config.yaml
num_attention_heads: 10
head_dim: 64
norm_eps: 1e-05
tie_word_embeddings: false
parallel_block: false
max_seq_len: 1024
MLP neurons of a small language model. Each row is named by its layer, matrix (up: input weights) and neuron, and shows model dimensions 48-239. Each number is 500 + 25 x the weight over its row's rms, rounded and kept within 0 to 999. Numbers have three digits each.
Before each neuron's rows, "fires on" lists the tokens most often at its 100 highest values on Wikipedia text that the model never trained on.

fires on: " was", " a", " is", " this", " that", " This"
L4.up908:538509470484536466451518480500494496481499491493507481514510494521526526413524517510531524502511510541534457575487484516521446486473484518458503484486486509556518532482522499497502506493426473532484484520485509514528488505484461483495485480489505481473478498537536463508544536515505515483500470486482500467455495446532476503515464508532525508508514499534494489495498503477467538467484479506497529495488491532497520488493505501448524525558534463457469529478492516526506533471531473456513420506490508475493527496511471515532494515472497486490460458525463533489490492499491539452

fires on: " in", " of", ")", ",", " at", " under"
L4.up1597:520483492482485496518481479479523475541469460456479512489465481496506475503490465492493490477513499536470471525536520539532478535540501526490538447495475487504504495505502502489531511501507525486499491536509487467488502477533489505517466478517545500497501484523520479505494511515509475506473489483479513480477522510453535479464497501509458527491492504494492465446490496531473508522483510484504483479506498462478491513484479507501528520476519512490491494481517540512517455519470497530488534515543512472462504536500517526482509528503473450497505485531499488497478471453471524458

fires on: "ed", "ing", " attended", " returned", "ating"
L4.up2114:485507524493524484468485511508451506504531506544550483506489533483473488513492526506472529473457436553496466511512494493506523493512456485504495468508553512513520481496499511518522479506467449512477497523487477499506484491521556522484493459511521533515521478508525554504514497522464507504517517516479460521528508550452489511485486518535513478543504490503488515477504511466494506492511519520459524488502498550503563503500472509529528463486526530482493518495537502482511473532469512508486480499524532530476505514512487480501509517498504510453516511499476517494510491501539484519

fires on: " ", "\n", "2"
L4.up183:498539464459495520506507475484514496493519490471500450490482522492523547501508505517506530454510481476480477535556495477523460478530505522455524534468498473473517494460469484440514493499510525512516438449470559544535538467470501486527489479507492517511468483505469519465512529457529473463507512514498481536502504469506469478508497525477495466532485502469534531493522489475482493517492488498511503527537531519508493504477496533495530505476538498441541492515491519509443515492476524463486478506483538508509522515484480507547460448526479473536482558483527502511533484484503505497

fires on: "-", ".\n\n", ".", "tt"
L4.up2096:464536489452481507495465477490487524498575502496565518488493449479510544509492473486494540488527506457492517441489497513507489519471474507451471466505504511455484529536518513503479503487472507498526496444491515501503493496501492492508510496504474482486553474507473509470512519506531469486507536495492524449510535517478496502541430551508488507492508487502515465554488492499519515482501507465489515519482518488461511522548543499530499496504506491522521517518499513519520501526493500438477532517474522480494493499529531527489461477499506485519527511512451497495495464494461505491

fires on: " ", " W", "W", "14", "15", " L"
L4.up510:467541495427484481509482522541496498467560532496521529528532514523526482512546560470477492524468485495507473457534496517484486478491481507479527474492494520480485570534488456467519536480517499532501499476489499503510512491535496472464432477530509485476522490478517539483548527486494559540504496483482474491493508532527484489526455533565481462528485531483480468509479509516510513495451533469478508510486494515482503480468498513516498464496500511468493532520494525521469512512492484490480442487531514525512503477529497475473525451483522515563491491506528503501435487479496497462

fires on: " and"
L4.up46:512501493525509544427519526473531456456478480497503534484493502507514543485479487471499517543494492487518497526522476488512532535468511489524457490539512474532511505504513495505459481478553481508511483516532494510474512493492474548480520502537541492559505488487512513535475505505528453502498487497473558500542530523472478489486505502463456496499470518543536502510501490477473480482541524528490560499526524462490488509531509548429470504499504469536536487512493527518538527503494492464469545492543510486536472484518495445481453480508474464531547497482474506493486496491488529481

fires on: " in", " of", " North", " on", " from", ":"
L4.up929:549502500472523468515490476495507483497491526466548507484483500492480488476465514520489443485501518444515476533529473517527540496454504501502544479474495480435504485501515525525482476499508490509502509509524478486492497529548494451448483480501522486486500472504538485480501535509505454519456492493471521450528496536526526482500491526515464543500476494469484513539467495496510528501503489456489498520482470505465535490491557533521504504501544519480483500476500514545486491509467521519517475503557503492493537502538467520478504530512507511506548508553488489495469496485527479513

fires on: " in", " of", " at", ",", " the"
L4.up584:528524490530521500497458472486505498483482469459482529488492504532507485495503470507527507474482514531506476504570481492512501498527495488469475471527560537460509514548472505499516508492501557485490500469494496500503457501523503551508497435492494487510492492541491507475462520466519483521511521452456548491494487539530545483476512548459520482473529478477541490551466544508451539547511493483492482563509524519514529532443536516507487508482520534454518487478518511525449490524471491490502489536508531474427504489530508468450516500504478473496523542517483496453552499485544521511

fires on: " K", " Y", " Ch", " J", " Sh"
L4.up2064:476514494489548510523525512506500522474553537521532471516472515503472480454519507460488519481536485524517512530529506533490485484529493532488455481472499501495518525486519487475518511518506508516513456494554548522502542452461525446498482484520474450527508468498559501526542541513511492528500451539491476519492521448509494491504508484478467474517488522503541472448471516493494467457440533464463541498519483493451552487453500494489551477468495477479526492491545461560513469528499518515467530461499455523506546513482451498448489480488489487515475480485477537463499468511511522540

fires on: "s", "p"
L4.up2084:486476466478473534502502451528523500523515529513560552492546495511467507509511484469533511506496505466480518469509492518454500482481462498469525526456493508516494517489479535478481512477483534465515484478498498523497507524537509474462472517514516483512551486529557475520497484496534473521500514512507430505448491485510513490490467496531543503532465488458471537496483541484524496491476516531472488429512474499541479515494495483495454494477531472520496526489497503504522499507467506452538473498529506505488520549465510489538527491509467522486485516500495502515515501455483487531

fires on: ";", "\n", "—", " –", " -", "/"
L4.up1397:509539495496522518497450479486489531453534485530464541506530542550460541505494447504474513464506501519572439475514506539506495471498524528503531494502522478452507548522526485472490489471478517523495494521514533526515541500509493477466525477514503508517514491453509474512493496514526508512534525482559463494499507471510496473507497499478460517486484486458496442466493534500480509470516493515503536532486493502513531515478546453510505516530525497510510452516516519513491489498475511497488484495525523458498512489503484490474496474519498528533488528488524495467530504485512482512

fires on: "i", "IA", "o", " House", "u", " K"
L4.up1362:535525439516502492475519499506502501513501516461472526501480561508433492460497520488464513524474468498507510500532471526548483516512532513480524486456493518510491509512520497472499520496468536541466482522493519510500510497482527506479531498446539500491517475512486491538520522472498527509524483488472487496538491499492504448501490487527469517506480511499509511573465527458482486499491517487491546490487511480496508487485508487529505531507533539484512494529501495452482515514543524470534450529502529494542512506491511452516521531487495466503497515559485493453454480458535524496

fires on: " |", " ", " many", " court"
L4.up2017:510503488463527539512432517492543491447500502508490452495490512522559573487494544491520476456498461493425545479514505513509464517514510511485488489504503487463492476480499553516498486497524509460483477494465537493481513492546485443462461491482499509508490500459504492526531477505505513486540504508475472471491500469520482511537507470523558479525527452524490519465521506502494496499479513508492522478524513445497497501496519538490497467526477464453503465483498503514510528514488497505444517488497489550481499514477471515530490429482504481504455566521499466493478484532477462468

fires on: " |", " ", "2", "am", "1", "i"
L4.up642:548474522475489495520517473484470489477543459475513437508498513509510497499499496470536496478504473509521530521513474488526492518507528500532505515492472480466475481489517501503522484504547482517521476483526494520463504487503448524482488514534541493533495502517509517508507479479487529472484526488512467531505502535498515492483509495455457495524463499524473541538453524464532489509504502515455501506490475488490484496517491512494485495512496517500540462504477452518478476483526489504467533536506486457447496513508507469517504497476474511586490528492524450520491474517510489533

fires on: " Sh", " Ch", "ach", " M", "sh"
L4.up1788:514491476497453477509500477502501554520501496508483495493461511471504503469540515455475512479514487508499503523488530509531467523567486510446492493484516491523483546498501500473488497475530511463487493490526455515454486483446510460503546489455454532541545481505498512570484478476524499553529500506469519520487544453515499508493508488481483512477481516466538472512468491486482496515467514495458525514500484479483530498505508505518501425446490468518481517498527470479515492458531467502475509468494486527510526453495515513491494489476461485510465497498516494471562480484523509452

fires on: " |", " ", "0", ".", "i", "3"
L4.up294:452527490487467511512490496453498480559529495538531447462501493520505460489509543503531498497502503501522530576508470516487524455483486542506512478520492453506480479475499521480497486481528472502500461508500502541526445506503478460475488559499516536498571492496535467522492508500484521469495470512509499478512501489545501494502527529514461511516516476507507547500522501464499499486494516480476453531467520544501510485488516503553468503497507495515543506536526541517463473510490485496478484479537459500453456533537514475541541462508464491495508472468513481486532514516535464510

fires on: " ", " at", " put", "inc", " withd"
L4.up1699:510494479489516516457468499528505471497518474517505502525505500449549508488483513490544540497473489471455441507507537488527502499518483488491492477522488517483480501524479450471493498503480529485467482484487480549479473483520495497490485483478484508455452459509480483478498549474530521479504486461481491469540515516524521488503489519514535492527490563529499537497517492486484525490476536532514479482500530547508517501494544518495524496482529529508511541494470551483488520458482546497519488500539528489491519496507461497556521467486453506518502461481524452516505467464505451497

fires on: " and", " to", ","
L4.up2059:501488516504561528514509468560479463533496496520521542460505495470532525486464526483489475504477488479472527540494542482490519528487497553538480480540463466501492502504479480481510481509552472532528495482501499525444509548457492527511523483467432476523534499495538541464492527494501485552445511490527505497497532522493458493480515461507500480533460519464488534480475477490525527501500498509496529476534529460488540500501543569494492520518494479520544503519473515506487540517518501490502452480536477467500549481484496548493470512522494507511491484455494502512472459476508518473

fires on: ",", " ", "20", "est"
L4.up602:470490468522492528486464506456507511468546498478474480484517524518474495535479488467488510522463510495539472513497502532492526480522487538463536504474506490464490497497532514481463461492456477482536483493506473470493534511515486497492516531533481531453512501512551496505486450467516508464531533525486525522465502512555475521524501499481522526544504511481509492539471507508544487495506487465505462498496502553498483488495476494477477520483501533530520540503532434487483489506543492548533526491500499479469539466482470518486447488472497514505559493468478514468544547512474505472

fires on: " /", " ", " S", " side", ":"
L4.up162:497453476485432518515500478509482508498485497476524529481514508506491535495485544493496467507532484470475498475497487532490477478506483516461496486477481467513532495505523531455508522485477517510494467496493459483501483509462459480510521489479513486508489483513498498475472520548519484483503511463461487494495496473539494478493480532481519470496497493533529497501477483537466491544482531471507506500533455483464482526500544476538507476477502416515533501511491503519495486509486513514527493501505526474510511523515468510488483508528465506494513515518491518498517489486470522489

fires on: ",", " Ch", " County", "ical", " City"
L4.up1476:543499508508540492485528473506488499470541536480514552459520523523482466456495445541523471506482509542475500460514510501443495484481488502508525505504518444483516509469495516495522536460535481517502522470534473523530511515506504484460536486494494438508526484481523522492532523516520536548483508498531483533529516494460512517479528498500506490495507483471483451510449495500468478454479496531512553463482501546519496530517523506492496515474514473477434473494502530553506455511494519484477506472562497524534494518526569555521520508499470494520502537554498502516504486520471517539

fires on: " in", "'s", " of", "|", " is", " de"
L4.up2542:490494471484494512500492468483473524503487501489488489498536482486431507466509505456494507507491504471513503495538530489508505485553527531500507484488499540512500464511507459501456437490496525483514514448518543519527518503524456466513453486516471480500480516479496522505500530466520500494545474492489489462502530527494457484467487526472474491473513516504516498514506520480479460482441522496435475524532472509511535498486519519482521513442534523508502527516521513499456514497502492500476489518504506476494485513511490468467518537513464483491532487544490494441473495466507527503

fires on: " ", "it", "18", " found", "==\n", " offic"
L4.up176:438483507485447563499495502525488493515497500522548505464503508493489511520479494492476500438543483503546481495532505527477499516535504535504500503511520479455528460515523499470486494505477534466546509483504465532478491507449516487479510520481467495472566511509545485492510482524528537532514491485497523523505541499513478516484521509466508518476500493529496496545504488510508485491471476456489506488524481517436517500505508515494525504501509485530500507490520505506514494479510497467484494518506514497511489531502479421516535515524471469516488479447503532494504502497474457447

fires on: " is", " are", " has"
L4.up1366:513552480446573498532497505508528529502425506487477517502495508482468539508534510483499506490514462482521507500534489549516486483481502543481510475479483496469531500505482556468504510499471467533516501498508526483467492529540481486470463477524500442461518485472512477522488539557517516573506509498462478501486515536471521482486490504487483490512466531455471440550533536482505456461497491453458454510510462499494527495539506521512499493480516555525490525543497522500472463498452517499497505510549542500503497493549497468503468510522514486474524522471511502440511531479484508519

fires on: " is", " was", " were", " are", "$", "50"
L4.up447:512465507518461442460511494531546492496459503480531520461474525501539503530471472504517491506517498502449524548535494525509529527498499541477493501501486505462521508505482484474511505535478480495516482446513470452479513514451484529502459509525510523489521485471483499501471468511516515488461479473493479489461538488473551479503486496527492521472528494526511556506487475513477516522519514481489484517506518524457477542482492546449440506503489497470484530472561506489460481484498537533517510506513513511486476480529529537506528437476494481491534469511478524486496514494492475446

fires on: ",", " ("
L4.up749:550511503494488505487468437496475487467531483501529524475489556508510480479502507463449515485495487523522523545531533513509479494530484504483522471515526493515528483520504520489503498504473512468522480451531558533456487478471475487459546504502468512490521496525513526517477529473555463531500512523482515484532533442486491494475501480482467518500475530495524512496484539490534476518490478524537476528537536508466498531482484550480456507455517468485510499502520532473466514480483504453517514487463522503487527506522515486479501456508456444546476471545465517475514496470510527479

fires on: " the", " a", " an", " his"
L4.up1311:504515472475487518499503478479521521503487500466475488500499552480499502491488502475490542505500484492460486501519530487531468515541454537518502483491537524497505513531508478456519461461470512480488481491479489508490487470471475509498450538496501471515478481481468525537509468479482513479527478501490502472506507473522477479510514501452481500527475512539530529475512537520482491539492539530478468556545467509495527504483507506461558514473515498471524495479506485456479497506500481500501541539513541484485497513466503458481508505556497455494462517521467467437477490471477536450

fires on: " Con", "Con", " rest"
L4.up2069:513504462495518472488502506478506511508475483527522483535510517464490479443507513418464473533493485468476506487512525560484521499466488524532533482482471511539520543501465539463576490490494543516476498506517503503525500524504484529495504486490527465519502515508529519483528495536470494532472504487509507471457519485456519527521489504512467469489514499551445499482478510457499483550489487445523470468477461500496485530461509494484470489478504487513522549482479494545529495446529500497491518485485536488500522520513483509448499487524450504483485468530487490480523492470488463526

fires on: ";", "-", ":", "3", "2", " "
L4.up322:480498553480519522496507521486503471477510481505496489475496477524532546481505499500484456503516513471479471495487511502520507479501507496523531468517463492486474509530513497491500505488493480520538503512508478497544525466515464545492479510485468498497498496522507545470473509473451497482516514508489487531514468486460499505474486544502428523479526455506533504535482538505483502457462486524488501498494478517470493544480502538515511493496528540466497451492494462504483445525510514493440531480482477508464494540475485501487473465483486531468524485518494491488498458480530491472

fires on: " are", " had", " has", " was", " is", " were"
L4.up1661:530500480473501486466495510439514489494516480518486466491503473494515515466512467516515504505522535533513479510546488489510517484503528535512514474484521482536501482468487489488511470519466471504442510513461470477498494490505511537514462498488514512518526484507527516504495502492509494495472472481483494501476528513531488515520506491437506513486484499495526504569517520521510503503503484491489510563508502513484525505466532512452491499435526504499497501492525512472523498499546504494502443528542447564467487511468478501520487482513487501448458500457493494505473537516492521486

fires on: " the", " to", "r", " of", " The"
L4.up1545:546507486509542481534463504497528521486475459531526522484531532471486469501505506448506515487496504461499489506522520532489519510479501518469502487471521471457509484522471529490505539479507545477511493459503502545507510484489492510513497484519535518495531491479494421434472547534506472527532506528488508483517500540465504510457460492518518451487501485497516524498493510477511552548531540482514513518480529507466555510525526483524517510444536512534470487484558527534486515536508514522472496490526474518486481505517498466481497506531500538445445487494484536475527490479501515493

fires on: " |", " ", "==", ":", " Title"
L4.up780:499522471514535551501506484533477534528470501462525485502521555479490487490492524518510498465530533491421472498543511529467465519512495523458525500502509512482511511500495492474502511489542490475534488473481511549492542509481479481512500466505543468483496489480493502506503475483527513508502494473497551489512493512503486525468447481523518522488510512481489493485496547487512505509465508491520520507551487509521486519508497531493488490525513428500558511480499517501484499496454515474469444459503538481469533501435491510487476484512478460509517563508457511474495517478461458449

fires on: " to", "s", " –", " the", " |", " -"
L4.up326:482469513538526526493482468523536516520531506486471534504514478512454496507493494536519502476511507501469472474513487540488479531472464513447497468495518466527489515500436539495541489509545539550496485485477484548488497545530477518516475529461525464524523505530541467435551522494521477501526540480494503495500498505479510422503484467478502491491518471463485495484482476500444492499495503520502532474496511474495461493461507500502515497504515483475505507524534506523502506522471485494529459491539482462484501466488471526485477514513494490472514490487521502491502476522515490522

fires on: " \"", " a", " in", " it", " an", " all"
L4.up1122:539480439519547495502503515531472508486509491432501471487500521480516503464486508512466505466510456523534492536509510504497461520499508545495493435517492527468498519522510477479503479471493533489516454464506541479468498509455481498495469527512491455515453487536454491505482509481524546529538446522477530505530485500537474484505500542491455510509498543533517543498524512487479482514503538530479476516537500534500509503490506471508509520463510477486514485500487497518480496459477501490490455520510535533497532531502479485534483509541469453499509516492475507503524443516507483476

fires on: " and", " or", "–"
L4.up2136:479464505506553498473517482480494538472492467512486563520505492492521567504485525449491470527505454506487469460508522503562482508514490499505484465499490539522499495507456473509466518482473477478489500504510463502464531487460483479506473468540479488520575477461535541463501496471465521503510489496508546497486521513484495498480508525507547491506492497473521468537479514520473535515504492488466526552507515466502494535519481529507523509486521477530506496516500526513519543505493475456507492511517453419495511479481480481478508483536463443508500504490545486448491458465496540517

fires on: " to", " on", " –", " until"
L4.up2261:538497502515532521466488503514515491515510488483496517502497467513499522489487515511515484500487490463460453498547488517473492512474483483513534479501486512509506538500431489473567490506554528490518478513481518532539492518518503464495463500505536488518507475521510459516482522515477490518519486484484515491475521491464512484530459495474491476508502475473471502474491459491492466493490511508448545443513503478484507475502492523484482481493492519513520498501516530508498501514482499469519509508536485480512487462439510551498513512516496484495530518491496474498499491519491496536

fires on: " before", " after", " since", " of", " next", " later"
L4.up1823:527518467472484509530452520446520466529568506487474501531543519537475487469480493432515512466485513501518458480506528462522506480483523491476503475519522524501493512512504551489497481512495479488487515492464543480475530498493526476492532510515486496463520477470502464519544526536531484492497538508512462548511504516510503476517490525487510489525541486499520493508504522488491491526485507470492501547545493550497496499469550504439495535493502504502552461527498481505491524478522492491480492496520469462467497532452483499510477503518516499438516478486467512507478453523529523507

fires on: " |", " M", " Dr", ":", " A"
L4.up1771:531514489479527488491488487494493480508547536520488456493509548525518494521493477527492510508479523501490529465528474512519466520529467529496516426529493472507519491477482490511532543493519495566516493483490503539487485480469478509503472528498523498478499495536508524522546539533518520521459490550465465493504485478499547516485473506473441473477516533490516512496529473491482517471511509517510559552473507449493500473477504493487480495528490469481457504504507469495469461478471495476474448534470526483463491531485483516528522493564503501519486521484456485514513459493494506454

fires on: "p", " p", " d"
L4.up1703:471495495472546519500510510534514535532479511496526513498504488528523480503508531505472466503489504539466470538544496527477512505507429477537498471525486492444519491440471507444515495523519468535532500471502498533531489516521497523455482509521497444480515489476510502502471462539514500482506484482528527459497512526476548536491494480537519494514480541532470480483477495459477525500502505492495510499505460485507524502466483515483510482466513451462487499499532456509510539481482510518459501517530489454483493468516468507526470521467488518547483531527510529509512504499519437503

fires on: ".", ":", " /"
L4.up1157:504494468531472500527484487509481490495499479493505448531502524489474530480505476490482497493503487473479533503503503514481489475506490513478520437539561498492508494530463466477535500513484472509515496485464464504503498502467485537477500459495476478493533508505493568560500503526472500511492509493501475491485470491520499485487476482495499484509488488484475482472509486478483461523500479482540496523533468483496476514473500490501537500479490471512507481512502536527502488501498503489526525499546534515482481531493523500517528500538511466484497532492501482462467496509501498437

fires on: "i", "e", "ive", "o", "ier", "io"
L4.up607:538519473530479469462482501529515479503533510538527518482509496488479488446526523482475498499507499532536525493508507478507506521521462558536496473498508525484530538507497502457505534496468556525487494490528464556500564514498486492468508495474566468506478513484516520518526468475480504528524476534447506464445483494518494452496463520517493496500498489556481507481510542473483481491480489490513519515523491525507521517521491519502527513482529527538448502497487521499516482517496535450543481538498507510521534510490491478471474480485399506493460508498465501515491488492496485482

fires on: " L", "L", " a", " W"
L4.up1527:538555448450495526541478502504500495490483531509477507509492521544471504501520473524533485538480535506522477499533508481493486491489495495488562480507536476486507516500494481509516541484485515512486488535473531500525542493527499502479507514499505485500526493505534497510523512484501523516496479510492504487512477476466515501484441511496470482505487529474498482545461540520511495499484486491530503501503509480541475471510496488476450465467483517450527495520488535485466482529538481484502443512501495530477496489460488528546513486532504512535517506489455489496500462482462511495

fires on: "p", " to", " cm", "iv", " par", " ind"
L4.up2549:485523493473499558538535521516548509522483475515525537508498506507537491511513489507457485465523460466518517504497497529525509477499476513453468494556475502462505517492493538424523539513534504506568514491504522461488472493507527494479458489481537470472468498480527484469517524506478458509508522475523510517502534514484518531471492501518509482525541538485442456492502467492509536451494456496513500486500538477498515535529533490500504494461494486486520511460526490476532494498530513479503530483530552492501512513445532487480500494514488536553470517510497503489519520497469474494

fires on: "ed", "ing", " played", " up", "ated", "id"
L4.up502:505502523490533494457440498514453526458512483533490480477468501523503496458524492491494469466498444507488518505541506510505532504509452488497530507518563557516506538499544504492511505507491525531520481496494510476509474530544530460448498472511498485494476486523532507522523548535498495479472454496444517506512503475488523482469484497501495481480483470547512513509495523465473453466517485499473512478480491475552528522529510479467526457541490521491502515505476524522523471526496504509551532485519465515541532535507508475496477461475457521517509553552505503532563472561478521504

fires on: " was", " were", " had", " also"
L4.up2554:484510511475442484471502499517450498480496493482471515481527515479470482522497547461495503523473484473492506518531511511529469512526478536463486452459453502516529481530496462491492577511500503470471484518461499518498510470494470455502474496522477514464500480473508512509499492482501544485502474493519496441488535499441521499489497490523507480537488521546522485495480492511526538515540505495476483524487493510486515511480494502489477520474510515483494530476520482531461501487464493522496502497512524509514507482535514499504487483558481453488509518499514520466524483476507501466

fires on: " to", " from", "G", ");"
L4.up1128:505484491488502505493490503526511503469550475505517547471520465489511522506484523512491501436477473476479519540511511491510466533463480546495500509510502483524512492480524461464534507465517518474518475475489514517501545548473520498519515492491499497495502489502539498493505482475504510475457513528520510522478491511505504527512515519516465498537488523495492547518478447470420498495488467535532512488515518519490504539519498511481488502534507469498542531523521479488509447494486486521483509460471505531440515492452517465532428485526440486529524528487493524501494479515460515488

fires on: ",", " time", " later", " after"
L4.up1826:574478485469542527466518484541514520476527512470469509496483540525518479461495484490492512470515521510460465536488485533496481504518499520484494481510492484493528532490464522511489475512497563481462512444545532475492528514540480483485504496519508497495489488492464524504512493505528496484515501464482490528518527500531505462508490481495472476514524441504504511468498560495515502504508485486506514519452483481500518528486535499490519495450495516450541489505472487531531478505466502482474503507498573499515520503520502538492498492494507526508480493527441499502517511455456519500

fires on: " to", " with", "/", " o"
L4.up2334:516469506491520525498509469516543512510536511508514503434491507529574517538516536505489502452498456497451528531510516502517499536486442559526488469516528454490502457521481498486489523496526522455519478457486513539448484500432533461498531523500529464521550490469538516509543512516528517499462500496465516524504521494520474569476491502497496484504493525472481518507485478491522549501558480522536497523481515450487490551527488495462526496491468469487498531486555473474483466514509512517503504520483526539478500492471518485483487486477526496476502454459501466501498434496475492482

fires on: " was", " were", " been", "ch", ".", " had"
L4.up223:452482510454428527510507519537516538466518499506540536488460525501506531528525513508517529433498495541472497477504483505502492496489542517505508512485492495487539513500512492511491494499494490511476512527476523527525491567498491546493486531489511478507539520515492525503515503519510504516493502500484544496532506495516495498475475548465503472513527469547527507571451457502529510505517509499491489567454473530470510499505485474456491490518517492498472569523539513523511503497518503520506506538506492519505495503437499524513509470510483472457544486539491520517500531502501549484

fires on: ".", " and"
L4.up1087:454484503550505502522509489491508533462504491516505524493490520492473537525444435488498536465523482496506508475484559534471540563523482489501467483536519476536494526475523487499518484488519492497481516459482458522466484492508481554539524513523504497503565494508505551496495481475499526538536472507474530519520520471504503510481528532511493516530497445508495474459508503489499568505502494498504538528537526546511499548530551552448486525497514451558487498507498488502519494500502500488502455511489523482525488510502527496499452517485484530529473490487496549443517524497512493532

fires on: ".", " hand", " able"
L4.up2000:462496519502482524519506502537512548496500540480524513513461493515506494501512483476481448466483505488482515480473501516531517544495500525499473503508495486495514482523507486521474479472494484464504505429488522513515465484520471474451503517529517569476477510497517479456441509516484495521527506466505515490494487441491481538464518541521509490527494507493492488533478480509539527486533488469490475526475479495469481517588503500459516494535522477508503505526479499530521514484445496492532501438507495522498497542478524525465450509515494505500516480483497507488526527510478503497

fires on: "p", "-", "′", "°", "m", "-H"
L4.up1181:553521449479491479501505520523534531477464473477505531456504472523487483489526487506464483477476486487469497494502463474516480533470499488491483485467484468496513528508511501465488527467476504476497486521496536446478541467522500475495498474467534533524491503495513493500467502466537482552459497524463519476481504458489492515490466494510545468527438478499508547477501520482484477510474532506532482483494495510496540508533513478477494490489518498445535501506492472520531462504480546489488472483521521444473502520484516451516452479546504464549484535497499501504523506499482513509

fires on: "en", ";", "our", "c", " prot", " over"
L4.up474:502505484491507549498499516471492531466518525472522509481515554500507509482492478475491514487539487510542472465493492562527518514515477509520454486488510499490533596518506503484516490468458504481489493438494491519495518501481482478465509484505486478461512482530484474516494517518462494504509508502470510515501506452500479529469489511471523499452503508525473504531515500509480510480460427511520553495456485533507523524489504470525551521512524480530478517510502506513513528499505499468549486486502532489500499500506475465437457497540481460529494487502471466540520503547447516491

fires on: "s", "ing", "ems", "uck", "n"
L4.up1012:557476469512448517498513494491496513517533489538519469515457472512533448460519432510497502502505488507481506501476486547498516533491491511489490501509504439521509560528488516490492509474509502471546529473520493542447518502489486438482526483516523504474537482508529492498476509500522468549521483509450522491518505487501495491506491486501482473526457476494502521485510488509468485500509489515482505500499488465504516479502503475543471482454493484486491484521487492512507491536504491468520513489515493455524487515505537484507512522520428532471517485473512483514514443468515511487

fires on: ":", "-", "–", "The", " the", ".\n\n"
L4.up1484:493552478496513478515455522483468532499534511488486467496497548484471513515488537537510530508495460499472516499523517529488491527542477506479506475529549497525482486538500506492502515497528482445499476464516532513509459515484526480471522496516478485473461504502488484485490519501455520476502521420483518502477513508521518474484492485476478490488493481526480543498493516484461500546499489509526558521490503517553519523506550477492496491533506537496516482521481557521458483517522501479483506500550516480438474545548486509489518496485487490514482478502533492496486491490551506470

fires on: ".", ",", ";"
L4.up1377:552514464479481569472496477509493506498537504473473511516509528517460513504492469461500474488506496521522489454498535499503523511533504515468480505493548501438531550541511501495479474486488550503467486459534538537516564474480450497461528519549521505504495477524514467465516504498518507494550505485473452533521521497521456515450453484433477496498488522498489527544518555516499472485492484523504542495495505520508481540510487493490463503485516445493515497538494466497508470527466486489507507492531503473467498533489500499478449507488479467473462519504459529506496488527512552484

fires on: ")", " is", " (", "19", " a", " was"
L4.up1582:507486483518522471526542499543517519503492516495501521503507514525508464505495527529540530482524530521493498484529496502514505482491486509480484454459557475516534496501483517506540475517503514527516489494520466464503505492534469527470479518490549510502497445509545515494491507521498503541513470468465518522531533499497519509479474507468478490544465476485480519499494530465482488493509490439474483544481461517500436510505507549503489494478549497475522522495517539514474468534492546539513485492516523499488496503512539514509510494485496529461508521535488507471512489474489458541

fires on: " of", " in", " under", " following", " above"
L4.up1049:518495495503477522463453509558533489514512493510469522485482488524506468481513487508457484483453461490510488498547481510536489553490496501524531461504502459458512496500495543473519459472511529505503515468538494502494523500475551517467528487486519499503516478546549506529486503518545480486517519519519506524521547532503517489483497488490472529517493464469482541515481522520522529536519510451486538536462517526488451558509553500491502507500505528527475503482514504544492420487460499492515512466513511518497517497495543496459470474490477528509532476455475509508487499492486487489